Weights of a small transformer language model: width 256.
MLP neurons of a small language model. Each row is named by its layer, matrix (up: input weights; down: output weights) and neuron, and shows model dimensions 64-159. Each number is 128 + 24 x the weight over its row's rms, rounded and kept within 0 to 255. Numbers have three digits each.
After each neuron's rows, "fires before" lists the tokens most often just after its 100 highest values on Wikipedia text that the model never trained on.

L11.up126:161154140107129118115138124114105160103141081160108134159105156108154107144122169115131125133102167135137111143102093105130122108135088115113095089151122099153173131118108111137114190145132124115120150103138090138139153105135128153105139159152118132142142104142162142128167138185146139149
L11.down126:118143093129138153154108128142092170079138146129123094120097151159132139117148187140130134140112110093142152091132148140093121146176105104110120086133084116136131135105132099081130117112126129088131151106098176123157123117137151175153116086154072132125164158082100114101133160094146110089
fires before: "s ", "s", "ent", "ed ", "t ", "ed"

L12.up386:095118130100092128080112138100115126152137145120141081107121116139112122141167093113136097107127125111135126174175108161155131155140136125138095139128118139087101103132143086099091115161126110131117098154112112137166092124121124115099111112141088149083129154154121116147109170114119133123
L12.down386:158107122157110138137157140138137116146114183131144146173149082161100164132097120139127158139126121121177153126144090142126108117153149160106174150158143151102129144100163130119132121116110154107156172098136100095133142091150122142174142145153124085120130109088140103147146102121117091172
fires before: "e ", "e", "es", "es "

L9.up163:146122146150176173148132109171175131136171149137078180107138104118174174149131118117139104142111178125121118082118097137092089135114125078141128106100117168162118142105151119149112132113168141139136154174089128137128142151113120103129103114153090141149160137139133091133086075126113155160
L9.down163:126173151146185134156118123115160152148110162116070112171102109140159142130125121095134103130059145122166114101130134135120131161140094051151094137111085138146144138125120123101134132137087124116158105118111091165145127136137113138121126128119140140143152121069108118169158163110148121114
fires before: "h", "in", "ip", "ul"

L12.up433:109133141114147087151081132139094172106124093150149141136096111118195154115155094125110147081117160144100101145145188124109116134104125133097105103120109164115156133146117081146135115124122126104141130120156124147115179114165129126136144151149120158111154096116125133129095108109153118154
L12.down433:135091127118109090153124104120137121145119120160086117114097099102132088105104102086133104156097165097153091155160106166142155097132127121109097158141165116111106107143152160108122123106127114123181150114163134141121155142117125086145130124122085132099170148124123109122125104120165147128
fires before: "| ", "al ", "al", "|", "e "

L12.up503:132150121160144110137097094131126161122132087111127142161083130114121156179094130128150129121129126135160136108163114158083143146163153110121131110134082126107175145135126165117112146074126119123119162148142143137153081146160132120120148114152124141134106158149142121109140147125172126166
L12.down503:090091132128157132105160131110115153125111144111140127138177207132134146057137148161179139125204130157108127091134121094109150107116109086104092121130190141158160145157100114151145107116133097108118111109091134150116093120108148123130119156161131121119137107100144134144161140120126128105
fires before: "s ", "s", "ly ", ": ", ", ", "ing "

L13.up358:132135137124170082107117149112122091102121132166097094109126118133092081106077141130073130126122179134143163152114114107110135146148125109133154104178129130157144165109139144125120106146132148148148186087112134118082120119124141163169106101160132114130138085107105149076120150139092128142
L13.down358:148130116074093147126110105186160129098134125125080130140105131174093112090141138126122156123154129127092128075132119143088138112134150150082134094140163137073144138111141150087146100120134168100158167124143134145138119135122140181152138123082102147097086101146152093133146114149122117097
fires before: "an", "ed ", "ent", "ent ", "ing "

L8.up200:115117131129116174130133144131120128141126121085185154145139122177143107110089140161118132184153139143154117136128133123126109142154147177177149178110129124123143166145166119137104104115151119126151129136083129134108138133090165130144163094100122130135118137121103100183103113155126136105
L8.down200:135149116124100124138164151132114086142137163174136131128175088161100069106116145105136119128145138130119161121088122077126081135167141176106120157077139098143125111153142134138113159095120132123163130138174109162120133116124137161142087203146115105100135124132139131096113167185124104117
fires before: "ing ", "e ", "es ", "ed ", "p", "y "

L13.up201:150126130127161084123108138131147129157137129084172187166143074119128119132123144095129106134138157132123137078088121109119099124104100093130130099120136116141146133129128130127126127119093132155130093130111109153121107169130138124106171122107100176133152100159170124112085121145105173151
L13.down201:160125133121104130158103153138134114143139169098082097143131144117123149148094096137124153097133102117113166144126119110156175119105112152150085098103125124181132129106104122142142114167118119134158149150126102100142129080104145078161102103156120141112134101107164099121124109149131142128
fires before: "in", "n", "an ", "\n", "h"

L13.up286:095122113096095140065116159154108142157117137113122121151135096129094110123150123159123158108117129089149166156099137115135135153204121126171107118095152151099142133151161125138154111125132097130116154173090133100133138143169133124134135119117115146101150178169127122127130137104114134124
L13.down286:099146138114118115134172162134177125139138136138118140175140083143147163108143119092098165071132099134155105125125108155131109150143120179116143142125103138175144126114121094087104138085141140142116148133129161161086116164125153184121107115132111134131129145128133121132144175112128129083
fires before: "e ", "e", "es ", "er ", "im"

L11.up252:090130157110148139126084138115111133125123107138146152172123187136148087130115112109164148093141153124132175137150113140124097121160115145138124129134133132132076151136117147146176133108181103131116122078131156130126117136103137138159125083137144174145103141142147105140152171151149162122
L11.down252:149169104155118112113176117118138139126131117132141121114173094169129097145106157133152109162197137138123139105117118096128162108105145079139111139092128136174137109173142103113149139114147147148102125138155105149127105136115111136102136130156095151112128104134100154114117144143148113124
fires before: " ", "s", "s ", "ing ", "\n", "si"

L6.up235:107122119113123145140107161144124118120146153161121148125092124136168135090104150091135167098124115120127103137167130133115095114114094118123154100148095118113123133163116144118123125080142085127151106152153127111167085116140125121140116146131139105110135125092103118092143119132114122155
L6.down235:172167124135126105135178141132069118120139154115097092094160104109093084116149129137146088158156122097138151112127118108099170119176112125136099154105166134126139117151134127112158168112088113142115131192089157136138094084106122111124132114148143103165113099139041151122106148132124149127
fires before: ", ", ": ", ". ", "s ", " ", "s"

L13.up6:122159136131116165116106086156112099111125126120182149136162066127154108124079097174128095123129132083133137090129119152110117117162076124114083127079143117143081130132149107137146105091147132166107133135082111153144158141146157096143152140129099137121149117145130144167156108100183167147
L13.down6:144122152103142141135105164128149121113138112154109129136126093112098156081112114141112144120128138156177112104142157144132117119131121141088162162161132136080147121106142123089142124073130123141163125099103159160115148135130158105113153116107146113174096126129089157104115107190098126135
fires before: "e ", "al ", "es "